From a checkpoint of a small transformer trained on Wikipedia.
Size: 10 layers, width 384, 12 heads of 32, MLP 1536 GELU, 19.3M parameters.
Training: a variant of Adam for these matrices, 377M tokens, 5756 steps.
MLP neurons of a small language model. Each row is named by its layer, matrix (up: input weights) and neuron, and shows model dimensions 32-95. Each number is 128 + 32 x the weight over its row's rms, rounded and kept within 0 to 255.
Before each neuron's rows, "fires after" lists the tokens most often just before its 100 highest values on Wikipedia text that the model never trained on. A number after a token or word is its count.

fires after: " S" 32, " s" 7, " g" 7, " G" 6, " O" 5, " D" 5
L4.up1222 [146 160 113 181 109 106 117 151 155 145 108 147 117 130 154 151 150 130 106  58 104  87  70 121 130 163 132 130 127 120 109 175  93  87  89 105  76 138 123 139 138 120 156  58 119  84 104 160 151 135 139  99 107 123 137 126  92 142  82 116 183 130 118 105]

fires after: " " 79, "\n\n" 5
L3.up644 [154 118 138 179  99 177 134  98 139 153 129  92  79 106 100 124 147 162 109  99 124 113 222 128  68  80 120  96 169 139 112 158 129  65 185 127 149 112  82 108 130 174 113 124 130 150 128 161 117  78  57 156 175 112 120 138 116 116 123 164 131 138 113 142]

fires after: " is" 31, "\n\n" 26, " was" 10, " " 7, " a" 4
L4.up422 [125  76 149 141 124 148  92  88 185 112  81 151  95 109 131 137 149  90 145  83 125 142 133 116  96 161 188  87 117 186 149 136 160 102  92 114 211 135 139 139  96 124 101 157 147  83 135 166 136  76  76 151 165 121 130  90 113 181  66 163 122 108 126 117]

fires after: "-" 51, " (" 13, "\n\n" 4, " f" 4
L4.up526 [125 157 146 141 108 147 138  90 134 134 103  81  91 133  96 108 139 180 125 120 107 143 105 143 122  85 128 120 160 144 182  78 103 132 114  56 134  67 185 144 122 122 123 113 140  68 157 154  57 140 179 106 120 118 116  51 160 124 158 155 119  99 151 171]

fires after: " b" 30, " st" 8, " sp" 4, " t" 4, " c" 4
L4.up615 [114 142 179 205  68 161 139 155 127 129 151 113 151 178 126 138 103 132 120  97  62 177 161  96 100 143 123 112 190 111 146  98  53  79 151 150  81 108 132 138  59 166  92  82 103  72 176 132  85 172 130 181 101  99  92 121  94 110 128 139 121 160 105  98]

fires after: "2" 21, "1" 16, " " 10, "95" 7, "93" 7
L3.up588 [118 153 125 111 121 107 116  84 129 133 164 131 108 141 149 115 144 148 107 115 103 124 164 154 141 151 149 115 173  84 143 161 129 155 149 203 175 138 210  77 111 133 135 163 168  69  93 131 146 116 144 135 183  96 115 144 133  63  60 178  96 181 109 130]

fires after: "." 49, "\"." 10, ")." 9
L3.up481 [141 115 152 151 134 116 117  97 110 126  95 128  78  91  65 165 103 110 109  73 120 134 138 145 142 137  68  88 167 177 189 138  94 121 205 119 159  83 141  94 203 146 100 147  87  78  96 113 128  89 138 132 122 121 152 157 122 114 129 126 132 152 106  80]

fires after: "1" 43, " f" 15, " l" 10, " m" 7, " s" 7
L4.up58 [120 162 188 121 137 129 136 119  81  91 105  64  92  90 161 159 126 159 136 112 169 137 148 101 125 113 100 131 131 164 180 143 133 177 108  70 109  39 144 175 148 155  88 173 142 144 120 140 117 130 111 121 154  83 102 136 112 135 126 129  97 187 170 185]

fires after: " M" 16, "ach" 12, " m" 11, "m" 7, " B" 7, " Ch" 5
L7.up368 [122  76  99 175 114 170 145 101 121 157 172  70  89 154 122 137 151 139 129 157  68 153 117 136  92  93 112 122 154 144 159 100 142 108 122 186  72 151 100 151 123  96 102 117  69  79 102 119  87  67 124 146 119 200 115 138 139 103 106 143 145 110 122 104]

fires after: " m" 22, " M" 14, "ir" 5, " f" 5, " S" 5
L4.up252 [111 106 155  93 157 104 101 132 169 126 105 134 120 146  68  89 188 103  91 118 108 129 131 107 158  85 135 124  98  97 199  98  51 111 159  85 142 104 150 168 133 134 113 146 124 164 143 138 126 127 106 132 153  75 107 164 128  97  91 148 161 184 211 179]

fires after: "\n" 81, ")" 6
L3.up1470 [ 91 120 161 173  95 117 108 142  71 133 152 151 138 176 124 125 113 108  89 113  55 120 149 132 138 171 105 185 147 166 158  94 102  96 167  96 117 121  92 145 107 143 134  25 112  82 188 130 120 128 158 128 146  87 167 198 119  67  90 114 116 116 154  95]

fires after: "1" 27, "95" 11, "2" 8, "9" 7, " Pre" 6
L4.up267 [174 140 136 179 112 104 149  75  95 151 137  96  66 112 147 116 199  87 135 141 118 142 147  88 139 151 183 125 194 118 188 182 127  89 146 190 172 101 132 116 102 120 131 132  88  67 123 144 116 137 132 120 156 102 108 103 121 134  82 135 131 171 169 182]

fires after: " l" 39, " L" 15, " sp" 4
L4.up901 [120 109 104 148 116 115 114 102  80 128  94 109 147 127 108 166 101 156 175 109 142 103 118 145 159 142  79 162  92 163 177 112 134  91 172  97  68 121 151 104 134 152  71 160 102 104  64 147 134  98 171 126 133  87 144 160 119 148  72  99  95 172 110 156]

fires after: " S" 20, " (" 18, " D" 9, " s" 9, " \"" 5
L4.up953 [131 144 170 108  88 167 118 150  75 141 103  86  97 142 133 155  91 120 167  33 103  97 146 157  96 128 134 204  78 170 180 144  85 100 122 116 111  95 168  98 107 129 159 132 156  52 165 183  73 150 133  93 136 131  82 120 138 130 130 115 184 124 146 173]

fires after: " m" 18, " l" 14, " w" 12, " b" 8, "ed" 6, " v" 6
L4.up806 [115  98 120 145 143 116  78 140 153 115 131 151 121 139 121 117 187 152 172 107  80  76 148  87 149 168  99 145 180 116 131  58 138 179 190 148 162 108 156 161 113 144  63 139  67 169 138 111 154 123 150 157 111  94 149 124 130 174 102 132 142 151 149 165]

fires after: " " 28, " (" 11, "1" 8, "2" 8, "\n" 7, "ind" 5
L4.up723 [ 65 142 146 104 137 156 101 126 132 140 106 180 131 119 120 137 153 126 141 120 128 149 103 137  51 145  76  83 121 213 191  85 117 188 126 129 119  92 137 114 159 162 102 154 163 110 158 115 125 154 126 142 106 113  97  95  90  95 178 156 158 116 143 111]

fires after: " " 81, " (" 6
L4.up996 [133  93 123 168 143 172 129  89  84 137 119 162 124 126 107 145  49 152 163 100 168  97 134 103 157 130 150 127 117 149 183 176 128 152 134 134  94 151 114 133 106 177 120 148 119 171 172 137 109 158 102  88 139 156 118  85 130  33 196 110 134  92  92  51]

fires after: " F" 30, " f" 22, " M" 16, " m" 7, " p" 6, "M" 5
L4.up1208 [170 142 135 123 111 158 142 160 132 140 121 114 160 136 120  70  80 141  96 162  94 121 146  90 118 148 120 122 124 100 115 149  91 129 174 122 113 156 101 118 161 161  74 101 120  99 161 129 123 128 159 129 119 110 115 151 182 117 111 185  96 118 106 156]

fires after: " D" 20, " d" 17, "D" 13, "R" 7, " R" 7, " J" 6
L4.up1107 [114  96 148 145 142 178 137  90 178 122  79 159  95 143  76 150 113 152 128  78  72  79  86 128 121 185 111 177 119 113  97 100 161 116 161 154 204 131 188 112 116 120  67 150 188 109 162 131 119 109 150 169 136 108 192 115 135 111 114 168 103 163 130 105]

fires after: "A" 18, "T" 15, "7" 7, "B" 7, "8" 6, "6" 6
L4.up1092 [105 161 115 189 102 138  97 122 140 147 116 161 136 101 143 151  73 145 146  86 127 113  57  94 137 139  41  96 189 132 165 139  78 139 152 137  95 169  78 105 134 138 203  74 128 167 117 145 135 142 124 139  89 106 125 175 130 113  83 146 173  80  61 127]

fires after: "." 26, "\n" 23, "\"." 6, ")." 6
L4.up791 [100 135 124 153 112 177 161 105  89 129 131 152  93 131 147 104 129  50  98 111 107 163 172 135 116 120  57 105 186 167 187 144 111 137 178 126 108 135  96  65 142 101 164  52 111  86  99 108 139 114  87 161  88 141 141 178  98  92 128 158 150  95 127 118]

fires after: " P" 18, " Ch" 16, " M" 16, " R" 10, " Ad" 6, " Is" 4
L7.up1268 [138 110 120 113 109 141 206  84 127 185 143 125  70  80 140 157 152 121 129 137 109 166 125  82  64  99 147 178 128 197 127 112 153 217 101 116 157 179 132 139  59 123  85  76  90  66 129 166  63 138 129 202 149 113 181 126 125 155  99 141 132  90 127 128]

fires after: " b" 20, " m" 17, " W" 8, "re" 5, " B" 4
L4.up868 [162  82  83 141 133 153 166  98 137 142 123  97 166 170 133 135 151 151 114  72 104 116 160 104 187 140 147 172 164 138 113  86 136 155 177 152 107  77 162 120  96 122 104 171 143 132 139 117 122 105 187 161  80 149  97 129 103 110  91  92 117 124 162 149]

fires after: "." 48, "\n" 25, "\n\n" 22
L3.up63 [144 122 158 158 109 146 150  68 164 109 104 147  90 127 174 130 133  86 134 158 133 106 174 117 153 131 142 134 156 196 176 168  83 138  83 157 162  72 175 104 152 136 170 162  89  65 123 122 137  84 141 136 117 106 149 122  98 133 137 193 188 170 132 133]

fires after: " B" 38, " K" 33, " S" 6, " M" 5, "B" 4
L3.up378 [137 133 160 150 126 165  86  96 116  87 153 134 164 160  79 102  90 182  90 129 133 127 124 104 154 129  68  96 105  60 173 112 102 125 135 104 149 145 116 128  99 149 128 118 113 145 122 100 167 128 120  72  92  93 142 149  87 118 100 147 156 165 118 159]

fires after: " R" 13, " J" 13, "6" 9, "D" 8, "98" 8, "2" 6
L4.up474 [108 107 175 185 127 167 120 135 106 151  95 171 136 131 145 146 105 113 129  52  89  88  62 149 174 125  82 170 119 115  72 127 131 157 160 143 171 159 166  80 172 105  82 134 176 127 144 160  95 162 113  61 137 123 125 131 140 107  79 138 190 139 104 148]

fires after: "\n\n" 42, "2" 15, " A" 5, "A" 4
L3.up275 [118 155 195 202 112  91 118 128  93 158 110 123 118  83 125 156 103 142 148 124 146 127 149 106  92 100 138 148 177  95 139 158  91 103 130  87 193 149  86 132  96 137 151 121 140 139 106 130 112  70 121 179 140 142 137 111 145 134 128 127 150  64 139 146]

fires after: "\n" 92, ")" 5
L3.up301 [ 99 139 131 136 145 124 125 121  81 129 110 153 134 152  92 109 144 117 112  96  70  86 108 139  97 157 134 165 155 187  93 159 148  62 200 108 126 182 212 153 110 145 167  80 134  99  75 114 122  99 165  92 129 137 145 192 107  71 101  98  92 167 152 119]

fires after: " l" 25, " L" 10, "ab" 8, " M" 7
L4.up716 [102 130 120 179 132 122  88  91 130  99 118 107 167 107 112 132 171 102 115 141  90 169 175  74 158 158 131 189 118 122 196  92  66 122 166 130 129  81  94 115 110 169  58 144 198  83 136 135 152  97 125 152  98 137 168 172 145 156 134 144 152 167 159 137]

fires after: " M" 18, " m" 17, " f" 10, "ater" 8, " " 8, "M" 7
L4.up152 [181 139  98 118 144 156 153  90 118 179 122 110  72 168 128 166 124 141 117 125 127 127 143  73  94 107 114 130 129 101 126 105 159 132 108 134 120 161  75 124 181  70  72 117 135  86 131 148  88 165  82  95 147 135  76 113 109 127 127 124 118 146 153 160]

fires after: " l" 28, " L" 11, "L" 7, "m" 5
L4.up706 [112 152 157 186  86 169 129 111 127 118 122 183  85 165 142 163 122 158  87 121 148 162 112 102  91  80  26 149 140 129 148  96 131  94 143 144 122 122 116 136 133 130 146 153 162 185  48 115 169 139 184 118 117 153 164 175  59 172 122 131 119 157  92 136]

fires after: "." 37, "6" 5, "0" 4, " I" 4
L4.up1319 [111 105  97  99 154 157 119 122 115 149 163  99  82 135 132 146 107 179 126 133 143 121 150  61 131 167  85 138 116 145 121 135 112 127 115 213 166 150 105 129 131 146 172  99  48 127  91 156 141  88 171 107 202  92 155  94 127 126 119 121 184 135 175 144]

fires after: " re" 20, " (" 10, "-" 7, " Gen" 6, " House" 5, "en" 4
L4.up1472 [ 93 153  90 107 144 128 100  71 144 149  94  55 135 214 174 139  87 161 119 108 105 147 113 159 182 127 194 173  59 159 109 130  95  94  95 139 145 118 138 150 134  95 149 168 105  94 102 144 149  77 156 126 158 164 100  90  67 123 194 157 100 181 171 101]

fires after: "\n" 80, ")" 4
L3.up539 [156 108  94 168  63 134 148 151 120 156 113 118 113 153  89 103 126 114 103 115  70  93 127 140  74 151  89 130 152 165 107 164  96 121 149 120 136 185 151 136 156 176 110 135 118  86 130 124 112  87 196  73 166  99 174 144  99  71 119 113 115  80 175 148]

fires after: "\n" 65, "'" 6, "." 5
L3.up1520 [155 160 108 100 132 133 117 117 104 160 116 118 100 116  90 132 134 104  76  65  65  99  94 139 107 105  57 102 158 186 171 145 119 117 166 127 145  77 130  84 185 116 150 110  85 119  94 100  98 101 120 116 145 143 156 124  98  85 179 106  92 116 130  63]

fires after: " |" 45, " " 13, "===" 5, "\n\n" 4, "ul" 4
L4.up344 [106 129 148 122 169 132 171 163  82 167 177 154 130 156  88 139 107  68 158 115 120 112 151 117  56  79 131 124 152 158 122 124 142  80  87 108  97  77 104  81  99 130 113 105 116 204  90 113 111 146 123  88 146 163  78  37 151 191 162 138 129 123 121 110]

fires after: " m" 41, " M" 24, " f" 8, " " 5, "em" 4, " v" 4
L4.up801 [ 92 160 166 144 155 120 135 104 110 133 103 122 100 141 152 144 159 125 197 134 141 144 170 108 115  98  65 120 120 106 186 101  48 153 132 108  88 117 147 165 137 146 101 141 176 129 131 112 132 119 132 143 140 120 105 129 116 137  99 155 169 120 181 112]

fires after: " " 40, " m" 12, " M" 6, " (" 5, " |" 4
L4.up238 [146 133 177 158 131 151 104 145 139 180 102 126 124  98  80 102 100 124 134 122 121 101 152 114 149  66  46 134 110 108 143 153 126 167 143  85  37 147 144 115 105 135  86 181  86 171 157 122 153 191 129 135 136 108 122 196 169  21 145 151 106 108 101 159]

fires after: " |" 27, " is" 20, " was" 12, "N" 7, "id" 7
L4.up515 [157  80 140 147 139 141 127  92 144 106  86 177 118 120 130 187 164 144 145 166 112  95 118 114 129 155 134  84  67  91 109 122 104 131 125 199  79 142 134 167  91  83 150 114 187 101 107 158 160 124 104 108 181 129 173  98 180  83  86 136  82 156 113  76]

fires after: " (" 32, " " 19, "/" 5, " St" 5, " an" 4
L4.up217 [ 69  95 119 154 104 170 167  93  98 191 106 184 121 146 135 130 105 159 138 137 146 142 103 138 134 172 174 126 101 120 188 109  79  81 173 101 136 104  99 143 102 153 109 141  98 122 172 109 168 111 149 128 168 131 119  87 163  73 134 104  92  92  65 139]

fires after: "-" 21, " (" 10, " v" 8, "T" 6, " prom" 6, "|" 5
L4.up249 [123  99 129 126 169 111 121 118  91 111 106 115 122 153  60 161  61 123 150 112 136  97 149 170 119 154 158 119 154 122 149 137  96 144 100 181  96 111 114 117 144 153 169 115 132 115 158 120  87 129 138 116 160  96  96  31 137 112 128 103 162 117  82 125]

fires after: " " 38, "2" 19, "9" 8
L3.up1123 [122 134 152 154 120 125 127 100 163 143 138 168 129  89 116  83 123 110 116 140 187  75 171  61  71 132 158 103 159 146 127 129  77 111 125 116 170  92  97 150 147 177 119 131  72 139 147 157  72  78  82  99 124  81 152 146 143 165  65 143 160  76 160  89]

fires after: " v" 28, " (" 21, " c" 7, " \"" 6, " f" 5
L4.up1262 [ 73 128 126 106 124 150 124  75  83 133 145  76  86 102 172 112 110 106 150  92  63 136 128 137  80 136  96 146 189 209 122 110  72 144 139 150  96 119 157 132 127 124  89 154 129  70 126 133  77 163 175 127 136 153 115  81 137 114 186  93  90 189  94 113]

fires after: " w" 11, " B" 11, " m" 10, " M" 9, " W" 8, " N" 7
L4.up1443 [ 97 133 148 108 170 176 111 127 171 110  71 183 168 151 180  78  94  92 125 104 115  90 126 100 137 111 171 126 209 168  85 216 114 144 108  77 147  96 133 157  92 213  84 118 128 178 146 107  82 138 148 140  74 134  90 128  87 134 127  74 105 135 142 170]

fires after: ")" 31, " is" 12, "i" 5, "a" 4, " was" 4
L4.up832 [132 102 149 124  86 176 129  93 143 158 135 133 101 187  74 191  71 103 112 121  89  92 130 105 120 121  70 112 146 120  88 162 141  83  99 147 169 203 191 147  70 184 116 106 174 132 153 161  99 105 132 124 218 115 129 139 144 123  41 151 139  93 161 106]

fires after: " H" 27, " W" 12, " L" 12, "h" 7, " K" 6, "u" 4
L4.up571 [144 133 146 182 111 146 142 151 166 142 107 114 132 193 155 122 203 132  91 159  77 112 106 133 108  63  98 132 130  80 183 147  96 182 139  95 128 128 164 103 123 120 108 149 192 113 124 132 133 109 130  79  60 112 165 170  74 113  74 141 114 186 207  94]

fires after: "-" 44, " (" 31, " \"" 8, "/" 6
L4.up1264 [ 96 132 139 140 102 148 117 101  90 155 120  99 114 134 106 182 125 112 107  80 107 164 183 116  85 142 128 131 158 198 123 135 114 130 141  96 123  86 130 123  79  90 133 156 192  73 139 122 101 148 160 147 159  86 114 130 161 143 136 135 120 136 137 124]

fires after: " (" 23, " \"" 13, "\n\n" 9, "-" 8, " un" 7, "==" 5
L4.up1163 [146 109 111 128 178 120 139  80 116 165 117 162 132 103  68 142  77 118 119  98 165 106 155 119 103 130 119 135 166 116 168 137 135 220 114 141 116  90 105 137 117 184 132 191 110 117 177 125 129 130 126  86 104 173  78  75 163  94 125 114 146 103 113  62]

fires after: " f" 21, " m" 12, " c" 9, " b" 6, " F" 6, " B" 6
L4.up49 [153 146 110 151 106 125 131 147 174 109 136  60 132 140 168 117 153 141  84 117  81 199 168 104  34 120 149 161 203 147 123 148  92  98 196 166 152 140 105 141 134 122 134 144  64 122 120 159 117  99 114 165  94 117  98 120 118 113 137 107 106 124 181 139]

fires after: " M" 40, " m" 39, "M" 5, "m" 4
L4.up744 [137 132 136 129 132 122 155 127 125 155 137 172 131 121  87 150 160 182  90 161 130 160 128 107  87 116 115  71 118 122 130 149 175 123 159 126  84 196 130 159 160 155  91 150  73 133 154 132 101 179 150 128 125 111  70  88 143  92 116 193  92 138 122 140]

fires after: "6" 17, "8" 15, "7" 13, "." 9, "D" 6
L4.up206 [ 97 154  89 129 101 145 122 156 157  80 108 207  93 137  92 160 130 140 155  88  95 142 110 135 130 140 104 101 219  96 160 113 121 157 152 120  80 159 143 107 143 106 124 159  99 147  93 130 137 135  92 160 157  82 121 173 138 181  54  75 115 108  88 132]

fires after: "-" 46, " (" 12, " \"" 7, "1" 4
L3.up1073 [ 43 106 103 179 115  59 119  74 111 178 116 118 181 139 120 126 119 104 115 132 143 174 105 145 155 153 163 156  83 197 162  96  93  69  99 162 159  81 122 115  75 102 105 209 127  91 164 162 159  94 136 121 111 132 151 109 145 114 120 137 111 136 144 104]

fires after: " M" 53, " E" 12, " m" 7, " |" 7, "M" 5
L4.up737 [140  86 134  91 168 148 144  88 114 149  67  84  65 163 168 153 155 126 116 111 128 110 139  99 157  87  25  84 128 147 115 168  66 121 125 140 133 109 122 125  63  70 154 162  96 149 152 139 124 153  79 116 150 106  97 157  89 104 158 178 163 148 141  93]

fires after: " " 44, " v" 11, " F" 8, "–" 7, " V" 6, " f" 4
L4.up1450 [ 81  10  99  94 102 126 117 134 108  81 151  94 118 133 147 179  87 161  88 145 137 147 161 140 115 126 179 136  96 113 152 150 150 125 165  87 145 138 113 159 104 149 187 162 159 173 195 172 120 186 130 152 186  87 150 116 131  87 168 145 127 134  99 102]

fires after: "." 38, "\n" 20, " |" 12, "\"." 10, ")." 6, ")" 4
L4.up186 [133 125 165 106 133 137 111  99 139 150 116 114  69  95 107 160 101 114  88 121  92  96 135 129 137 129 124 118 198 180 173 179 135 120 165 102 153 116 119  90 186  83 146 111  84  81  51  98 154 101 115  97  94 105 179 185  85  68 176 103 122 120 139 103]

fires after: " |" 36, " " 15, "–" 10, " v" 6, "unn" 6, "inal" 4
L3.up315 [ 89  86 126  89 187  95 104 159 101 137 160 136 154 173 109 124 150 130 133 182 138 141 118 151  65  72 162 128 134 182 111 123 162 106  97 118 128 180  88 116 119 130 130 166 158 144 142 152 124 116 152 143 150 105 212 112 135 167 169 115  97  92 161  78]

fires after: "\n" 19, "." 18, " |" 6, "\"." 5, ")" 4, "es" 4
L4.up1002 [122 157 159 103 142 137 127 123 101 172 123 104  37  93  78 142 119  95 118 120 103 121 132 109 103 117 112 108 182 173 192 176 103 139 177 111 186  97 105  79 172 105 125  84  90  86  72 112 131 110 143 112 108 124 169 155  97  81 168 119 110 118 134 102]

fires after: " T" 18, " C" 12, " B" 10, "T" 6, "6" 5, " K" 5
L4.up1257 [120 103  83 166 141 115  94 119 140 131 104 119 169 134 165 109  51 104 107 181 113 168 107 104 145 113  71 101 185 139 138 111 111  78 150  81 154 129 129 124 105 129 137 120 170 105 151 107  41 135 142 102 120 133 158 169 111 133 125 145 193 137 124 126]

fires after: " t" 52, " T" 10, "T" 6, " m" 6, " B" 4
L4.up588 [115 128 122 141 107  98  91 130 189 159 120 142 144 128 124 120 151 174 107 181 164 127 109 105 127 152 124  96 144  96 197 116  35 124 185 136 106 146 172 127 106 161 144 129 136 157 146 205  85 100 196  77 149  81  86 145 155 111 105 112 165 148 142 112]

fires after: " v" 23, " V" 17, "andid" 10, " t" 5, " T" 5, " Sc" 4
L4.up1217 [135 144 151 138 119 154  94 132 131 150 114  83 159 115 156 183  99 164 111 157  86  61  57 143 107 160 161 139 149 161 133  93  94 114  93 119 101 200 149  68 144 157 164 175 123  67 112 169  53 110 194  83 198 114 106 135 134  94 207 114 131  89 108 134]

fires after: " S" 26, " N" 14, " M" 11, "M" 7
L4.up951 [163  97 124 127 158 170 136 112 169 137 144 106 107 186 140 125 139 143  96  70 186  92 175 139 121  81 136 131 156  77  84 162  89 123  80 103 134 143 106 153 102 134 163 132 152 152 175 124  98 120  73  60  70 111  48 162  89 108  99 162 150 113  90 172]

fires after: " " 45, " part" 12, " f" 8, " s" 7
L4.up1158 [172  73 137 116 115  93  92 136 125 196 119 133 143 140 117 105 157 112 102  66  86 114 211 134 102 110 159 145 111 123 186  96  86 223 149  89 173 123 140 124 176 119 109 137 110 119 110 133  58 111 118 144 103 100 117 130  91 164  44 131 159 130 167  44]

fires after: " was" 18, " v" 13, " W" 8, "ro" 7, " L" 5, " is" 4
L4.up493 [135 131 135 141  81 140 144 118 176  79 155 131 171 228 161 179 124 129 109 177  80  94 149  91 124 124 101 148  80 101 127  81 123 109  98 140 156 154 114 160 128 101 145 119 204  78 141 174 110 154  89 107  92  56 157  96 169 133  57 170 152 120 151 101]

fires after: " m" 13, "'" 11, "m" 9, " (" 9, " p" 8, "-" 6
L4.up957 [ 93 112 134 147 146 123 120  79 137 169 140 158 164 119 106  78 174 140 125 144 115 155 177 111  69  80 121  97 164 133 124 135 148  94 119 149 132 111 148 210  84 151  82 144 126 151 137 137  76 129 150  98 161  81  95 100  85 117 141 161  58 170 146 131]

fires after: "\n" 28, "-" 14, " |" 6, " R" 4, "af" 4
L3.up1301 [118 143 165 160 111 130  98 155  72 185 122 125 177 167 108 118  77  70  75 139 120  55  99 108 107 112 123 108 129 133 139 150 117  77 138 133 116 149 118 184 115 164 138 105 157 116 123 136  65  91 188  53 157  77 126 179 134 103  87 121 111  90 128  81]

fires after: "\n" 67
L3.up993 [ 99 126 158 133 112 137 159 116  47 175 134 164 135 118 163 170 130 119 155 129  87 139 154 131 111 147 119 147 131 135  88 129 146 114 138 122 107 120 133 116 102 159 145 111  57 117 120 110 178 127 138 110 144 137 152 215 145  64 149 123  67 100 132  90]

fires after: " t" 22, " f" 15, " g" 9, " T" 7
L7.up64 [ 94  85  74 118 116 138 175 141 110 124  99  23 116 146  80 124  80 131 161 138 151 127 132 163  89  89 116 115 157 135 134 145  97 106 138 147 139 114 203 124 110 121 118 137 123  90 105 148  60 145 146 122 117 130 137 144 147 120 120 111 161 108 124 131]

fires after: "9" 41, "8" 25, "7" 6, "1" 6, "2" 6
L4.up609 [126 165 173 170 151 149 166 151 105 120 134 134  91 100  76 115 140 110 164 118 100 160 193  86  73 143 161 103 105 100 176 123 152 180 155 131 153 132 179 145 142 181 139  93  54 168 117 116 113  51  99 135  88 110 146 163  79 101 142 109  97 129 166 122]

fires after: " K" 12, " T" 12, " C" 10, "B" 9, "R" 8, "N" 7
L4.up235 [118 144 119 159  60 152  79 108 127 104 146  86 125  93 135 177 121 136 133 126 133 172  93 147 186 137  73 121 191 152 162 144  41 110 103 104 103 135 111 143 154 139 111 118 168 132 136 102  96 136 142  55  56  94 151 180 109 123  91 117 175 126 134 145]

fires after: "\n\n" 24, "\n" 15, " in" 7, " located" 4, "'" 4
L3.up770 [121 135 164 145 113 142 111  98 137 138  96 119 114 158  96 119 173 106 136 118  87 149 133 131 110 128 169 151 140 142 215 159  52  70 170  97 167 110 128 122 161 180 145 109 151  59 135 128  93 105  84 123 116 162 127 115 118 127  89 114 176 144 161 147]

fires after: " " 43, "9" 14, "2" 7
L3.up1391 [155 152 141 120 104  87 129 145 177 131 134 180 115 121 119  94 154 125 126 131 156 102 181 116 179 169  57 109 161  89 151  94 161 167 146  99 180 114 138 120 147 102 147 133 121  89 187 126 100 124 153 142 150  96 105 170 132 101  25 184 114 184 134 171]

fires after: " l" 19, " s" 16, " w" 12, " S" 11, " L" 5
L4.up570 [124 148 124 133 152 161  97 142 145 145  72 154 157 134 124 134 134  97 167  72 125 113  85  75 145 105  90 196 134 127 162 128 142 131  99 107  95 112 137 156 129  94 125  91 176  98  99 103 183 136 148 104 125 154 168 185 109 153  49 108 104 152 203 162]

fires after: "2" 33, "1" 8, "ore" 5, " Geor" 4
L4.up1462 [ 89 104 144 108 157 166 125 118 171 166 121 116  87 133  95 120 140 127  83 165 141 125 177 166 178 143 177 157 119 166 126 140 109 161 107 160 159  94  38 165 118  95  63 173 143 114 112 120 180 118  87  96 133  68 124 146  95 112 142 166 134 130 125 119]

fires after: "8" 29, "9" 21, "7" 17, "0" 6
L4.up241 [103  93 155 153  81 125 140 148 117 150 123 104 178 146 130 122 153  77 173 152  87 122 184  73 101 108  95 133 143 108 113 147 122 104 215 154 131  90 186  83 153 150 127 129  75 138 134 125  82 115  95 131  94 110 138 170 110 158  88 113  99 148 147 163]

fires after: " " 19, " |" 17, "\n" 11, " /" 7
L3.up1094 [126 130 135 126 158 124 114 136 120 218 160 106 152 146  89 152 136 122 109 164 126 156 100 124  89 137 139 143 125  96  89 123 101 133 126 151 167 113  75 171  94 141 108 149 160  77 121 117  91 114 164 117 158 129 155 155 106 130 167 106  74 124 153 162]

fires after: " f" 23, "ron" 12, "b" 7, " sp" 5, " g" 5
L4.up264 [ 91  95 111 131 117 148 159 131 143 115 149  68 107 148 133 171 153 152 143 150  87 173 102  78 115  50  72 137 168 133 139  93  88 106 172 135 111 105 163 116 134 134 108 116 106 148 129 126 111 120 179 113 142  90  76 161 153 146 117 188 117 127 115 154]

fires after: "\n\n" 41, " Team" 6, "ore" 5
L4.up1337 [126  75 153 142 130 154 118 111 166 156 129  83 148 156 111 149 166  71  81 127  92 153 200 136 108 142 130 116 145 140 161 145  99  59  73 115 186 107  75 177 149 100 149 128  57 113 113  87 111  86 138  92 165 132 138 112 142 118 148 163 161 129 150 168]

fires after: " m" 18, " e" 10, " M" 10, "M" 8, " Y" 8, " B" 6
L4.up1340 [ 78 110 127 106 106 148 138 101 107 135 146 138 173 189 119 150 163 142  80  83 133 155  54 107 132 109 158 111  87 183 114 149  55 104  73 115 139 169 118 134  83 134 147 115 169 111 128 183  65 156 113 109  94 108 104 142  78 112  99 137  74  65 103 118]

fires after: " " 62, "\n" 5, " Ro" 4
L3.up81 [ 68 149 140 142  95 172 128 159 161 102 135 190  90  86  24 124 116 118  97 155 174 154 201  82  47  89 133 100 125 114 157 114  98 120 127 122 128 163 152 142  73 177 171 154 170  96 136 203 158 137  93 111 132 104 117 166 128 139  65 125  85 108 100 132]

fires after: " " 81, " (" 15
L4.up63 [120  58 137 145 134 167  77 100 107  95 134 132 145 186 115 161  85 145  78  83 140 120 130 128 120 112 116 168 119 180 171 175  53 110 171 112  50 111 110 123 146 160 110 144 130  87 184 146 112 133 136  87 154 140  77 101 104  61 127 131 189 194 130 130]